Weights of a small GPT-style language model, trained from scratch on English Wikipedia.
Size: 9 layers, width 384, 6 heads of 96, MLP 1024 SwiGLU, 29.7M parameters.
Architecture: rotary positions, no biases in attention or MLP.
Training: a variant of Adam for these matrices, 725M tokens, 5530 steps.
MLP neurons of a small language model. Each row is named by its layer, matrix (gate and up: input weights) and neuron, and shows model dimensions 256-383. Each number is 500 + 40 x the weight over its row's rms, rounded and kept within 0 to 999. Numbers have three digits each. A neuron's up and down rows have the sign that makes its largest values positive.
A block is one neuron, or neurons of one layer that tend to fire together. After each block is what it responds to, as a language model described it from the Wikipedia text at the highest values.

L2.gate261:517487519481523499565503506461545540472546506513514503520468509545497591480577507524487463506563454439504577542493558507467491505548497517593545474567404566453544436538437591501557513492534547429522532535502442501492517534482457495425544469545532472525490456505486472569505479502478525559445484510504550464501508485414496549468511544568485421550514533462524525537456436488428526444459
L2.up261:494453514553469463453539524465577459455492454502498516458478485506489481488460479497494443505541567503500573451526526478468395539475533457650518512548493519443534480452474524536529427455481483488466499518447473544445551498440544492477520465486522492475429574543483481426540499503546523463487524495497603461517540516476512572468502529541478472461487473580488572460518569478499518549452
L2.gate417:490538485553530489468492438469405505482536471478428534480516501538508558491480563509527506464489488539502486623501603491505524533495525504518467441579454508465441477524475499535413557451528519536500527422506554484501506467533487460417564543531482555536431526549526431491461457498491517525514439509431411475463510499565540520517501532516526477492459574495472426551566532450465518402499
L2.up417:536500534491512522488494406447490491490474519482553458449509445511534494496485513510516488446528529464520455508458479406452487563510534521476487497477437524474512421514492499525506472435521548495451472443549540429398523426529463477504489547503537533512410489559493469505550524481514508485536469575570440477460502534559493486468483459548458420506457545423504461547474522508408557496459
L2.gate477:505548558528470475470487422488499514524528474530484445478571408483431489508498596492503499443489543440514502497473591586411571515412535481464542479448511461531474496452422520443485468521482487556559508469542521506445464472464529476470439491495528480489510501563532504551483545431554487466513515427498527539539480511593506495487563500531546514540521518511549534508488505493581525462402
L2.up477:496519593554437442459500471496481464498489441534500527494515479448439567484503527457495515448543523400473493550528550516463499482534511461536493433446486389498516496475485467426506558466466404519517502497532556522467424485503501431479444518443477526536520511468460490521484502459502494442515485494572494546587451452515475487508541429550565474492530623509595499502434504495466469524527
L2.gate483:465503524446500470434487542480488515502492465491545436532568554439473516537513542508484485516531559561537470459483511510554448537560534533535503524452424523453413502463550540434513522466464589466420535480536533520556517533467542537449511517470512487521477446521459473445517490508502454567548403506454464554495498493510488452528514441474420564498450481432453514510563503519521485502520
L2.up483:470562456495490494444420475501503456555477508522486492502463511453474567491490529453472501508471528503530545490522437441523498524507506503534450525452445512521476509539510499527510484444496534543447509462517539501569526481537543567501466484515536520513541505481424463442489490538529494491576399495439460552401399576534543538477530485480429492511480503442512486496547436484477468492481
L2.gate554:462484587480568511523517472534453509538549540474440471479528518485478546456543510488477540502539497540494532510456511530471491473423549531553523472556519552474531390516503522460525445425476484543519476460524507508440507470507537498502476539528425556576442493509539538440466470493512506445488479476521528487556468541500475451510487489552492518484465562471449560501500544601524501501524
L2.up554:536526497578558536517493520514460481527501473465511520527506525451562549516502545525501528514451550482411483474528522492550477505517502520539476466567537506389545475507593485427519522509502542412520448538508540500504425486527492498463491450503451525537471482558491472564440494464448499575476541552476449555464519452570513457497436501512484469465431590472495423531476465505474495500582
L2.gate787:575522440455527457531548435450506546517500526509547523471444436600524538459490538487504543519486532495542495569497481498414515479486510506523496485447448511497524439563520540477557564486543598493453486447519459529514466582494500546489565489475477425482509496585499507487474578549530529560503491453521482483468471509499486532490483554516465517462459599444467531553499544519535509493548
L2.up787:470509472507522499508481487505501479542499535548521556490450488462499514488531500467535470575515512514463459478530472468520477545495516550556482556495483504511478487611541463503550479462481471466481505473570484501487513587478549437545611514499531510583454535501424522470476514478481495482476479545546463462468486550456501518461463513445542486388461546466482540489492586476517507472523
L2.gate796:522506470495513520528520482496414511530478493527561468455529472464528535522461470482558561448531516559467503579496519482470571586440527499500482546458475524502496472462510486546477504526459494463494560527517471551481418493580484500487519512487438570541424474562585485477402504544526452504530494505511488569485508408449431411587511486519503489557504499487499485558513513514468503496496
L2.up796:487572452482464589479518539493539486496495493510467483536465576472564556540488568517555492503434522504445481478510516556467530522412415534500517429582508490551518478487480505480432549525530504442534548504523493610449445546552517592518520463445478567523481526501481523445444488505476501518527532444404586476473478485504468518580491489515515484518492518507546503516506475505504487438422
L2.gate816:519555501548508494460526524553526472509478457525548444500535410459523533496414515505502436505498527576462559497525554487459534544498595526569500518428442519517518506505384520521487500478513520487518495492517568438486522579505499482466444496566483562477517432540544472501541552573535535460430517487529555473519503493514498503542563532564431511537485567495557479486459530582467547434482
L2.up816:505464505451578494476506505460471525466522537531539462530484531459513575442456475475432542466451543528503521495514586485585459469513488477497546501511516506500518435483540531559538495499555518491491494442476469521487398474546540443508495584469539541511464461531492432502468440399532475550522509493566544438517481482427529509568406523508546460485522475476447518541551498524528490535454
Mid-number digit chunks. Middle digit pieces inside large counts and measures, such as 6,80 in 6,800, 5,00 in 5,000, 80 in 8000m; more weakly, verbs like described, includes, involves and suffixes such as -ed, -imate.

L5.gate998:476420515450501505540443559489434553520470424399469557531436472454443487463502517467519558482478487549445501472563536444546469539469517477525481475537524510520489527495493562512428499538491550489510462442469510570480493533556440440505482560563473536514396433548569432467494467481495458541412452456625473458496474565431502575503560469479478491507471494588461549521467540518490476484546
L5.up998:457509523521557496471484504472457514487487405459479450496484527528496507529508552513549484476515545497537469495484516579553501545507480504497524493512433473560513481463527480563537550530524532526513513485538455507553480491621509479490469568481516465559550500549580503498608549514455479569530496492447492475535497483522551503567553511530479458500526520565451488509517505494496566479513
Surname endings. Final token of a person's surname completing a full name, in tables, results lists and credits, e.g. Conn-ors, Car-penter, Smith.

L2.gate181:478479520529513420454497465532433545415527468462477533449470476529471523492521493541523450417461480461486522519498555461519517510455535448501462524514438558458494480404509473580523508488488510505528481483526488462521480456554468497408545494477520572424424444520500374490456521577501530472483476506556476472502516456541475580591584451488556535493487483508458503547424448492476548512517
L2.up181:449515610509389457441520526478405498514477475569520546486536511544514550523509522470460489539503529467509570521518469498536457472540495497561525456512452514508471539445457451533468494443557482408548520574511527471534526396503542530446510425438496580502515531466478471544430511552598509502529481465554455513524521501540498555538457492506569424463469535514519484521478508467461563515480
L2.gate192:444520455473560541446511517521500504558524482493471444525584552554479512568491466542450507483498501478567531553512548523501512568492511521508545524516419492478463490484513523491437488527566496483506461479491496557525542489554454532517554544451413528559542492498492466557523492417639514456502406471511459375468496474523530431491536479496517490540525479497507426521551506531554559496460
L2.up192:501543484517523526463475510521390515509463448498487408552508518550483500546500532555455482430482465446504494583491541493497562480489466475483526520526436518503494481496476520484419467451602526483475580485479499550531545538556556566542533522457520528513538490529487484551460509467532545532497459503423493434426505487580509448488511586472516604546493513470509474490539483504477554537545
L2.gate290:453491456529457546466467535450437478575523408562461435574462532559525506529472508435433534496550575476463522459529492497502563468495494500470554533545429442458590487454588495450457540462548527470462459461535488509528580585543585576497507528538483474488471481533437467475519550478541530529520530510477493553481519507559594440467490473502521523494537495495486469540466444564535488472511
L2.up290:417488435482409516426525476553429555510539448506501470485469514591428468516497512497442516478552517478472494513497529535472558418497486496480497497507440510460535479483486487527419561529588521491493529484502550571518550518583572605477572569519450488464507455559497465513459571466525449519515509494395516545470517542568551434464553454571492521530551463475466515494505510491498539476467
L2.gate314:473497466594448450521518491493491468495440453533470463495467505525451525449483514431504518477498544459506493532426451482531549475469544539604501498511588485554552437485552495549483548461443415515562420514463441471417434567550546453480498522482469553539520531579463568520455538483504476519425464479526498527462507520419486483535445454567484495577531509500495440566526480515485544517478
L2.up314:413516448536470463519481510518513499545487522442498522514461483527457438448462515440517555463513494488509566532439558512513473482495468498461482514562470508435514544459501541524516556483526466531436488456492562412497543456502500600527480455492580545457536471546470499500500520463551483523405479472523477559496569554438615542429499507481488550544497529523460500561519495580499441492517
L2.gate494:488478551522530500463551447502455453496525509598518527479493504511446523478488509477479493458529495453588491459473564480454481564515467466559479485460459508517509504536461462521513475521531493492505454429434535476505565514506503467571453477504454447529566547501495496553515475487501517549508441561533537542434404550516542495547484492477485482512514539551481539510557566524547474450447
L2.up494:468527503515481508484557546459482510545498466537529555529469463472499482541516521520496527468542544506514597504469493464504539521502427458489476430549555416469569435460496467513470498472558512462525482430557523485481502573438524526475493538523510521520471550480493503479469613452500475533489470497428452485496472528532481590501503547525475506478535517515474570459627450530481580506526
L2.gate557:444445486461465499531524435399554503557532516521436470573538473582479409483533521541433459480440516480476493483438505465467524452431451487509496431424441475526569494507523457566506497520424495530505454512485492533499473582527499480544510549490472526552495446472508478495528530460528478457449512439441550526488529455500520520490531470471500444508553482496479501466539490570525514501462
L2.up557:430605518567441497465547470497458471466521536512508489551469512464500626546519491516492481556528515482504527537484476495575488471531436500474463476509480490508460468517501484549461469430540531455406534425463462529481569502490520534492488479442478553544537474453419462458452559412488433558498462499473456483522490549504518464536486544509487537461474455527486484523540486503518499453504
L2.gate781:515504543539481558470419505518517531570563497531485465561506548512422458478472501473544503574570486516510509504494461436566588481531543560537449532562530512529473559448527511496458535488446517476535530489461485443503504507577554510531544449543506510514544462504495464519432520536522522459479464449530456512489528517515478525530472412520555574513523488427526439473448482459494493512502
L2.up781:484610520476506470508564509448540513497429484524491528492562519484534419422564568493493505529414475545542585486489498461430524525506538481523475424471449463516522464566461516504553491548557589492429537567528499500545468525420490565467561507520503494479516510483543496449530497552493526524557474469531499503540505532522477465578556534529539499524493496488527508562448556543559498589492
L2.gate949:454566559452517506500576460471464502500563466481493491475431480550548483519529549467520561451434520495511528546482588537491593514493412515541504493497457492520447472475437524502510503529503504498495455458540489498527491517441497475530447528585488588465444511548555491499530546535536476476534430544528544524502536514530512461496473433536490465520504505448468513500439470462456469497535
L2.up949:459550530456516445472468506440551481452546508507548521468531550503493422484574548570445495576523557489483463472508447504458522511528497483483458511483555481494478497465502468477491461480563494543534469484551496503479570538475478505467519498611531496528507479568451479528506497627503526508455500467448490504455543424494504516496533459512450452505442455501489577543509574522413446442436
Personal names and kinship. Given-name endings and kinship nouns for people in biographies and plot summaries, e.g. Jenn-y, Laur-ence, his father, her sister.

L6.gate216:461499533606421569549444483472572548567441437422512470498437511452416478422482509522482506479510463513545520537538513517437545500521529525487497554496498495453479501451535538512612488467472539554554486477516499529545474502481471534495504502469472533515533508515490531506472527439533524422539538485466436508484571530499512507554495462434503554521500479518514459448445506511549481489544
L6.up216:536546578506444451525466530481473502592501526484515526485495486465434491519459553446527507460514506487527465432484416536484532579532486446545522578504433500560471508532484547486561545491493527499520544527561463396452477600497464518481594535516478569495505559547446503504532560560508477547481566482487529557453481519511480524497533454618506549532487494435499555510466506508515462479485
L6.gate275:462413539558498484520473494565486537563482490528506546488507481522432465479433478488487500487519467544474485542571536484465498541595509506428525421529578519514494529455474525464544499431475482510530495503459489533588478469449497436445469556538508487504525529499511487553539484538502549477507520493512511480490503466568525525500513479462514509480394501550490490481442533545523462575443
L6.up275:450477509472511443544451530499519507464483534481445421480506466509552489544498487489497441607496462497525491479552418413516488514455501481504471565385436543509511546528472475490470533541477483512524458505504445467511435504524423484536487464476530521530514558568489490501537520538559497466534479550440529533456501571503468500564492462471580493429521504480522479529501461456450511540554
L6.gate474:457454550527510491458513525497535559507461438446443458481576506488482499530541438507426399575489498553524459458470483467455439559505584512477546539464445581506413437464535557444573571500561478502500521487520472504514498492512468492372449455461471535513477427589544492517557478491488497523526464543501493475471451488469505480539489468471500505542446520465450479525485521512434520569435
L6.up474:465525575494500522581460492472498493459468448556526493472508519521443488517513459572537484542497512503503444487468442534524484544537473473506597457465510454554436503477521451432478528535550499512564500441474480521559486505439547473507476463486518459512558541457494481529476590484456530585484467463511500563454529467521565491468487506496565426480453501497432424441461468581483557605528
L6.gate525:510483483602574514472520524480568537471590524429468463451468451495465493509555533486501509456513512487526518516496528391577516557521514431546555487543528537442530499433539545507436557485488496630490547483574440490474538547533502480448597535450563492492434522545498430498506500497506545492554469468538528513442512509479452522549529534460550617528540476419422458525482489511503445464503
L6.up525:630435450482507653508448516468488380512529525482493558530466515461529517487557509458496552500517472443447476578479531466504425500491495484489546527493453487494537467516407471495474485427488500540511535449455508465442496502436473513483581491481551535421530543478470426512500520513486506452497588464530504533520480502457503533452535470447490529410518460488462473513503571483507512529577
L6.gate661:444528504510498468561501528472571562573444491513523451509522549529526450519473498518481507516485504491497474559549486414461486485476524500473508481448565542479459454469559500533473503471472476508528465496468464451533544507505431523564439475454498606540554554510542455482461494514497425494536559461595459557480541562459473487526518486444554519526544478526518474538511589528508474604524
L6.up661:527539550525494489457476488486545514509460514465443470520553538509510437552499515583507489581547492470416507496535500544544426486506455462435488513579434431563460548531525453491490491449483434551398468420459428466415583521520511429544530431410448494520555560445509527493530565489488419524500474500480509563478564478527497548522483526492494510489529508448518470459467466495509527513457
L6.gate816:457496527524476484483517504520559501475559522504552544503538559564486529559534515508524507452502479521482502470553515516542516527515540501527478477508509466506496515511564506448527501454513519432456459487536468522443528544524440524491565539449482527491482596472530415499436538484625507470513481507536474494481492493479549468474515432430578505473508494481483389539435537529534355577400
L6.up816:494533471531502511544509593455436480474511476529535553539438483414460490417501534439526487496583489490484481544500518416451491471557502539511479581498444481528492470507427525477394508536507508501591499572524437458479535553541505483513490453476507510467572479535548456457525527518468529537562465513464507506461507538440478508508484482515532566458503422515511581515503556542462453474456
L6.gate914:514510563516425451508511442431539510462452528513579456531579564485482533453463500511499571482501452508455535483499502506536513491536479518509514467554613465518439514516476474484478489468475498456513507384463561501525507518461477522516479545461504514477518563495497512531560510440564486496536509373515407539503506522526499586525483458433528487433511545548435507489557502572479449507412
L6.up914:528492533451443483495509554521593515442477481520507558567534474473549514563521509490470525535468540542479579517578507469482455457474531495535500492591432519526495555527452495524560584467463511522472426507489437506536494545460506459501506473583518504460534536524501428499555489409583520484499437474524376549506462447542451491466525521476529449457486509473419516466437489482507588459511
L6.gate994:506472438544513467445515465477569510492576490440427536497458538493486461475543429501491505549479497519459481457487584510520514466541562515537530488509459531436503463483488507500517537495506535541444514477549487534442567504534433478472540496512467524496476534506604469546528505474554520509517508518601516585490499552419467525497505498396518509449438478552413480536490506493489420549466
L6.up994:481490428525447513502579611516516479486439539394508519512513455492470515516526518526545552515475446545440507492480504490492500444486526431554480476466598525524464536497533509470430545456449527541494490455542515532516493549606569506515495573527544532466481548532584452476518510446472531508480524492465400437429513478539493534536480527449523542519417509438501412575494474549486476583493
Month in full dates. Month names inside day–month–year dates, mostly right after the day number (15 January 1919, on 31 August), plus the comma after the day in US-style dates (June 19, 1957), in biographies, events and tables.

L6.gate106:443561426484549522489480478554548538425480505491465521520509511493479491548520569441408494570550534563488480506513468484471511511484490479473495445436451496445511526480579520482474530579469464512469486478529494493543528498508552465513508477555515510487526452560509501473496554497513403530517605438518456492489456557500532476504487441521526559513520476569424506588467446580479561467534
L6.up106:483537514538467577402444514493474516433544480510475504505473518511551489550482423453516466510473518509544489505447456510467528561563514458513623483476456473430499518482427463560527521502511498529494402476452476474519527541519525508475503492517532526488511487471584405439462495560504473549417529428481475523474479538418533431521530475521423512502486458521437494467539511577519536527459
L6.gate243:535521496562471471538499487451500469534480506507499471487478465464429525557511505487444599549513470489467516427477533468470500551523465506504495432533407457406563539563536470490520487473537517552429489483513511553575538580475459483527560560532468523460458433524465536501526534463498519499504518487527480421447530509477450489512566486515448473492522474508482396493481553519559488470480
L6.up243:430465466494492504494441494501543515479529545498458448518455541473445469477534493438473511591511516488612562472450563498522473550535490493475400528448481495436491450471514484465508549481573497539440537475531533483489516442500490499479529517523461473506459566487519476457485531525560447472579489550472441610499470530599557497515594468540476507522433547540493552503499466493436553488485
L6.gate248:440504466451493521454506463459556559540506474487469547578437479531472515525549506467527493468480542543537541481507468518503500532542503491492529476542463497519493479463552487472502558473524495470532455435459438497527483536522509508482530517530482518500410470546471493538566530515482526477477481499447404519482444528491481522466500483514549585481565499481425502458543482537454544452451
L6.up248:509551512546516432431563576526461462535532415393453468493485459575483527555490555466462505485573523446504426478443530440510555457599474457482521509530464454445544523438463492461540495521557494466500468538466495517538500527451498514505515592511516482526474516511489501525503483541457505415569491453482565475505530485552500494569510562544477487507517525458445541513565531494457532515552
L6.gate330:462500515570503548470538544516471515485543491505492442490492416479571477554450477450497532476498545532408495460490567579498435433529528485517467584460385447573488494453442523456449485445528529471375439477568554477502547448530449475462500520492525480551483490520519504453471519537472429478568524521420543485526513423475571554512551574427497440522545525558445540471542514560503578413494
L6.up330:527424452518426500494508474539477550574564501547512523524439490490477452527457441459526547497540487487427491424520476561480462495561453470521521588521465512462493541440519503439557521549489502498440513516532519504584609477584484430447532507458478500535500414502578475554555544461492476561469543431533474502517500442495574491468560487442487465536484525554464509491531446495513560462500
L6.gate342:496518442467527463473507514465528413555519538566525423513452556522456539515435429587456445446467439563571515519535431501542571523478517498456501490504483541515477444587580479479487468538503499442521442487495462486507533538486561515519500452470512476516535509476530509535477468550503523555548408441460560399427525547555509575538545506486482472440519461484518486495574516467468506505507
L6.up342:506464454485487525485482517503550500529507489566547525516479496473471495510473468611477480480487470618534547487562467530523542508466511485540472496478474532543509417551499497537468460563528475453500458456485465532535489520499553502510462475480500474460464457506573551511538447471504580531516509491526536450452524553590493567521619502464531494497483481520485504450560454435453517468486
L6.gate402:456472496519529428558475585434546516514458457364436479506474522484502537578523478493523542523453510499523574490475510484431537480478518583537510546471465570498480568568568555482507503503479464535496476472548567523518539435547552465480482529541493561530481541563492420532573413411550508483525459536419503508480531531493477520497522481511599533509547410480550474558506583542477507514498
L6.up402:486501461429459445457495521524562470506492465461497480424554498484491518515531527505522523500480537458510533477451526475451487487514443492508507542612495459506528573454505487408440560510479502535487540537519489572538536558506544472511486510456510422558515536578433497539475527529514533565455531501485547436480480411604453529493485488523542498464470475512463467438459564460501499467441
L6.gate436:472502566517480433488508468533530517524435557497418524533514448516495485531505546420571519514519533514470485508559503503539512474489499471472469462484505486538462517476486513477502493588574489522464569426483498498605501497504429435525474528485465510441476566473532498409504456499511467503461567531504482514534468528486512455482536424572543441508510525530413450508496555501490556485542
L6.up436:456463505480527505534458516465515528502485504470440454461458504478461447505477513484488524563512522529488587459483550465480459484545508470503486445459448462473502480495432520474522523565456446512528422518474486458490469527513493451477498445530503489437424421439566457496531515470534476463465504548477496565460510464475495526552591458498505540499508552625458491537436477496502551409542
L6.gate763:426427492481571501505463480491502509493516481486482507513479524476430478582578519524545535427467523526428508549498571524476427508487465472527501425497437457500528551485510466440444422488481490523515470436492500595574520580563526458505441485483494526535493514501560425537573558499428471422499505411526494502548484562485453495462478454510476494484441520578482458472509492571515490494498
L6.up763:458491521445488449479481441508505536588472520440473470496470507491518467481448499459515450613515531479495521528495464483451502456466594508509545562454504521494522473452525532520464557546491455557427549445414477493515433466572486600481520529416422528492505515493474492474452503516500474438554484495553533537507469514500443488512554457505481510516474462508504507508457514533446507470482
Personal name completion. Final piece of a person's first name, middle initial, or surname inside full names in lists and prose, e.g. Jür-gen, D., Pold-ing, Eisen-man.

L5.gate97:519512487525479539513466539481573558471505462476519480443491437480469475557449540492582472536462510521495501484519493417474519476483581446438470567489472528505450499501531509492545548600534500581427496519462511520505508498498495501454432473463466550494402493501504532412507527510494478509544546476461510468490532453508543537626479468439503498505542445586429544504436476548571564481522
L5.up97:522547489506398506543523517478510520511513540521490473456538465479494490574450496477499390507560530470497466510546406465492471473562522509526517479471515549524450525526567502541549510519491558493557504520515450508551499500515522529462470505425536552520469516543506507580538546508466591479545477515416528579435485573479487494559502550424488502469446466523495493527553521516491510505476
Date components, birth years. Parts of written dates, strongest on the last two year digits after 19 or 18 in birth dates (19'19', 18'30'); also month names like May, November.

L6.gate207:514496491568505501415516488503473515491451493504515480438534433539475530509522553526487554501452516506497544425491415497563495464474505513574494526562488476542504502487549483518507508494505413537510456484525544481505481489534540423470492458546492530545493506503415527414557472473578485466498518469533544596521518460569450493511482466502554560558498480486476550440499527497474491441449
L6.up207:490436516510525526514509510507494500551488532423446559437467468539385519516550460532539449513520498546491523517423543443514569557488563464481519466406456471460499474426484442478532535508503485535505481488580525477553477472501485535516538566567456431526505545564507490485478503527600509453514474507496509519452461501493465495470498460586481449419453481514534495484454546499490475529492
L6.gate382:539489461543557443501513515549466525517491513506508453428487503393474509490484478526447480477461542563504503456440499395459523470548543497553496602458470552536390474499527514521492522501521530521485503509583538532514510474554458447415488553553487506529464568510492441468509450459537466479512513556495478503464488548456486512504528448482530460539408476461488621535539525522520494562482
L6.up382:512489546499518481493526551495506402567505529489519434432532467426516510534499502508529490497408549494543500425496449482485527516466465490486481545466483545517487539577468473522546536467514511480453452605512548458464508501549478431468555545515455487489521544462405547505508386429516377530447606577555454507478489422442470524482454469490449453500491489530497544477521493514530492542481
L6.gate412:531478501504578474448545465450456533471502508453456485471559473527559569526433536525493460528479465567524523519553469492569525569466486510549573447485539554461488450507436580519535482536442486422444457453507540513467500494511481500450487549569444509490441506592487463442535481492618458495528494479507502498499557509422442533561498444501534468477498522510472550596499509510530480444408
L6.up412:561424415491501452401448499460496519483491490463467488485415487468456587517548429483481485518406534576568540506558531514422568560524505506498491517482519506477546493517490532481499545506529470533473482481542535513566501531497512469489515505516426499503492498574488584501499496464546450498523556490443520555465424564459446504546478545523518485495480519492502562460606442579497498509508
L6.gate475:525501516449546550536571462566469535537496545466468515456531533442492465492583512480525472505494462581457533531454516424493553503560506495594516530434438490487490478523454523552501539500493568544526494439562520498493531499546501478460525449493453517556477518534478522524535459517482525544425469523463585502519550443395509575411443530556481489542508483497557561533466503507473428556514
L6.up475:442482459498441389540486523504473475498533485483421505471456504571520521511486459518491555506489528513498435474537544558488560568464494521520387431466514485475570516447509477511499502482516519486477565472530513545519497498518467521483560480471458510475504493507418544510452512489559464602521466495505495497488447551478478491509492586496487462511491492543539537575504492506525459534429
L6.gate477:436502504542463472504540496518495419544502433455457546534494511506521468436534487448465470515504501551515494569404540436474519500573472450472473555487470495516476467574496525490481497504535476571531482513528558437425441481503476444485504457564527468468495477502467470445616540475486502550430447548511499506411485517464525457533463570508451516524485441483477522481521452518450502472512
L6.up477:446563471471545535496515483574485504477443522454515494522527539502540492481491505521408467508476573443513549424517515502585635451468566447495450537480490524544390553488548492472533503514519498473476462562542541566488527509490467439520468510552526496501493487507509425453514510441534477478512491471447510525513465492493593543496507428446540523439462479499498515511418513571582479495479
L6.gate618:586435412518522507454496502518469429498511506448476520509505477512562455428492451436461465525512517576519465459474550452505496560547499552583557501547551488480473502581490502481490510490506510523491535547526499461427577502527500492411442516545518502521475457607551457463509474557518544538520578526379502490526454519493502534518508524508463509526497451454413540528523479529459496492482
L6.up618:500514508553483470521603469484418501534451505450506452560500489501445580472523502501492527490435506542450550478481477548516498513457479543536468519531519554474527460502581509510437495470534473500491476459451534422452510478477480538471569535528512585566476447429469530493451499470519465560481495479503498507421495508409504513524459461586501573494598431512468441546468491475538495442499
L6.gate898:500496484514556463484531522576512466508507591485442448507479505491522476522485506533562524529481532562524537507514457442504560536519570549524549570488449559504409519525439521519482538453540509425541544480514494445506536462536451406445581532559488554494486587516536541482530446497599529517468456501496544566520460555506493539500484398571498519540502450459555546500508543526534452465503
L6.up898:571508444534514511484549525532470510504469508469473505491545567491539538559555503489493507482470485468520490446528518496540457460505471517484439526518512466495552476419537485475503513577506438498446505454484400470462515496552406407541478488584455482540479496492557497459468534472465514478571523422571448495512419430436535469535494566467571457540474544535479507486458504457465482494518
L6.gate927:499535475461483482484512495547587531572451514446472391498505458473473495586526469471518453508494510546506426460492443418459504531521490522574574503484526470531485470454505491543419527493496553531474486526530534465513553450484481435443588553550478439538435535560494510568467444503510568473514490565471517552487477426555515544513452538523594511498484468460526505530528506546480513511540
L6.up927:524521504563513518509525514546455504516466469543599495561463494519484460479431539584558520484417477548488489542470538475529482510486547509529533511423499536550469505548439554456513537491436449473509525448535496487449472516484448552475510427452530512526480489484539453471526544556472454526449423466439524483575447490472469439508439434519497510544521538512555514426459481497503530504474
Transitive verb completions. Final word piece completing a transitive verb before its object (garnered, gaining, revealing, delivers); also were/are after existential there.

L2.gate310:460518481585453481516506566499580458490514475459511466469477436498509600487453522466455501486402493524456480550514469470595517519502543473580477435519512561602440538519550504485548539487452489424517549468458492550497517541548440529550453489473449521508514469510469467488558511511563485495495536538427545425459447529509478502580446486497528509477502498516459501495575446455493432505457
L2.up310:504475542427502459490522502508529502525480474510510573447500461477495556490487491502386462518514445529507530441443430498529500411524520543500468571468416527563454472466514574451470562566454554443526505509534473532506531450446447500494485494475503482425515466513486486473442440447515490486549518540472502450390484596520517486587472486475508483537443479452482564513544544530559536559509
L2.gate336:526427443494468506458577508489533525497503443513555515494495459498506475525472493494448529545540516497581512556508510474598480484482577518444473485536496466502441479501529441495483460492441512469469544482584483488513506466559468574519516518502518461513425515461472488462490520510512564496569489530560447545489414501460486504575538488433535510534449438479475498486577499485458464466440
L2.up336:435474468563494476524445467547477508485448462478476516490549472488532554417467560503508544536440466509506501520501469499487570502547494528529573491475503494471507422575496505596541505521538513395450485445523496462480488566467480483451519481455407496493466473506450543550473476496453486518470429537529539471603526464517521484489523562440560559512538529447507483529513468507524465504476
L2.gate339:492442428496487569475526515510615501432412459535538537523493487519523487477473486509479498497518399542479607510575545471608460520526563477553512506625496536506491463519486497465464561399480533468535479415541521519517498542508487490573469493534535574511449487512625485482471526535575507523524437439540499479486510495450535539435486596438554500530491499464464517528574493568486519493493
L2.up339:542501476474499589500435490509539488444410483506505588547496516436508527466517512480518559522514494521414487527525503477560466508517513512483460505570524527545488442549458533482464472438504469472525476441523480543503509545530467530546496467621501550502464602523615519480431518445554549542549485525455478499480453497489499568497479584479544520513447514466483520594517489566467546487525
L2.gate626:513444470525437552496531491499556558504419557478503526487493429484503530519492558507550475503506491520498418501432547440566569526489570528513448491537515476531494488505531515489484583490446538541560570483524488492472576508594475520553492478533491481533481442524515528472440502438515521504548500478596491575537517498491486501597478455472491525492483456495483488504516508483547484514476
L2.up626:535497491513465521476521508508522505480440500563561517523514478506530541515461510529530537519474506544546493497457516474547518421481540394497504461530456459576466562490501499465465549592476514468564460501476554512429480467516478488556492491476523437554528530538479528413458455431525476591522476448534465568501498454475506515596432494450521473497463464539547497510502537466495492477413
L2.gate730:501499554474470622483506523530539495476481521470495542562593449494440523474562390510598491528575424572502453459482499588568506469480539525476482483518503503535498518501543497449444509422416531521538458476571495447419546550452461502536531460525494515531572442539468533459489515522497493400526564514484469532435485424516488525512458520473541492493511498512542505451533502553456499542489
L2.up730:451565491487451501517529448493544478493485531460494469498529464457563546512506553505432475539499508440431493518487449505571445514510577442552440520570518492490481539554447508580477554538466557418427535538494494507442501476558504480600511492501532568506434535470475446546513493488576528463546463501503566509515457495502492487448484501484553515487526459517486509540484465476605474517472
L2.gate799:553500529485472524485529514482525526431491455560509523516499511450479542455426473552501471472544478494538516453460480452470481541563491485503543529519549481535553479519513455530501565463444514496525521587508489526526468513483445478547520486534521522480433466469569620436539481461503489504506410367553464500550480517512485522481506575549577519470541537455507574563544477554510474517462
L2.up799:490484472506491474476567507448471489437561484490493528536483550460533590423474554523497492427530540509442585593491537521584616548475479486516506477469540481436492471491454586524421534427510535435548495539542591514526459481498490536407519512537504530533478532418499548507482497497442431542492475517556487460502563377486529472467442569570497476560560531441469509497513464499554493454528
L2.gate851:469492452566546492472506526463478491461456488442486455482487473508501500453469484515491533501540549520441512571487553512526533524452547493579495494551549470425514396519500528462372510490542539444473486471525544491483472528491519404494459457529499523537536532513548491496480499455470459507562532591497482443477540461471566517527412639528539476518482505533436467491487530552582537462512
L2.up851:537516489494471557517416507567518504512543508467477483462496521472526506483525466517468520543497595485598476489486547440543498526526517521484481507565535508588493489471459469524430522482494455468560539429529504519538520488531422494565511491507488504479522561449448538505481553375506476463535529444462428535536420578494516522466487507513453498508479492494497493526499491451464483510483
L2.gate968:541484582523474497546508505540466509501498439502509461494476454492491464447503451469536513483543504478495436484493564442496560539525470488509554487528492480454523494516476502569439499523508463467498437520494582451498454520533481549464500523498450529572469498518469490458472495498567499571428437542462481529496501529563459482476592504558509493522502450461538451525456517497516460486495
L2.up968:477555438483572503489526516503540501404450476532495525429486457495523533443495488499524517459503486476469454514516542500446543542475598482543542514467464509482513447532486473549491532485533572429520453494483551515559510506521478466460423541483525473569574500499563452491516560532474501463493455491529459527483514540516554511521520505527587502493438510561528482560474509509568473533416
Month names in dates. Month name tokens within dates, after on, in, from or a day number, e.g. On November 30, 8 December, In August 2007.

L5.gate838:520541485528536515478544521540507483453538532453498491538494473395466562589457578508411484526568454511512527441495509499506528556454470476547549550489500551507571480548438540472477480500463538547474409505506507499477459455521455509469508414524431522551409475543580533491508482499546450560454491503447512520566527476547444529553532507482435514493503541495467545511532532477575502391500
L5.up838:543510504563446466519453508490418496541510521436525449478464518441473461476530554441503488439560460504496479595529474526465574454494462444498451511467486513512458495503514485490489576484520562534511497491537477511481442413510481539527499494522462588501516507546521494522573488444520454537423508534543493549550560493529473458540493511498523451563487591495500516503492493526452499510560
Complement-taking verb endings. Final pieces of speech, persuasion and stance verbs expecting an object or clause (bl-amed, conv-ince, den-ies, suggested that), plus against/on after nouns.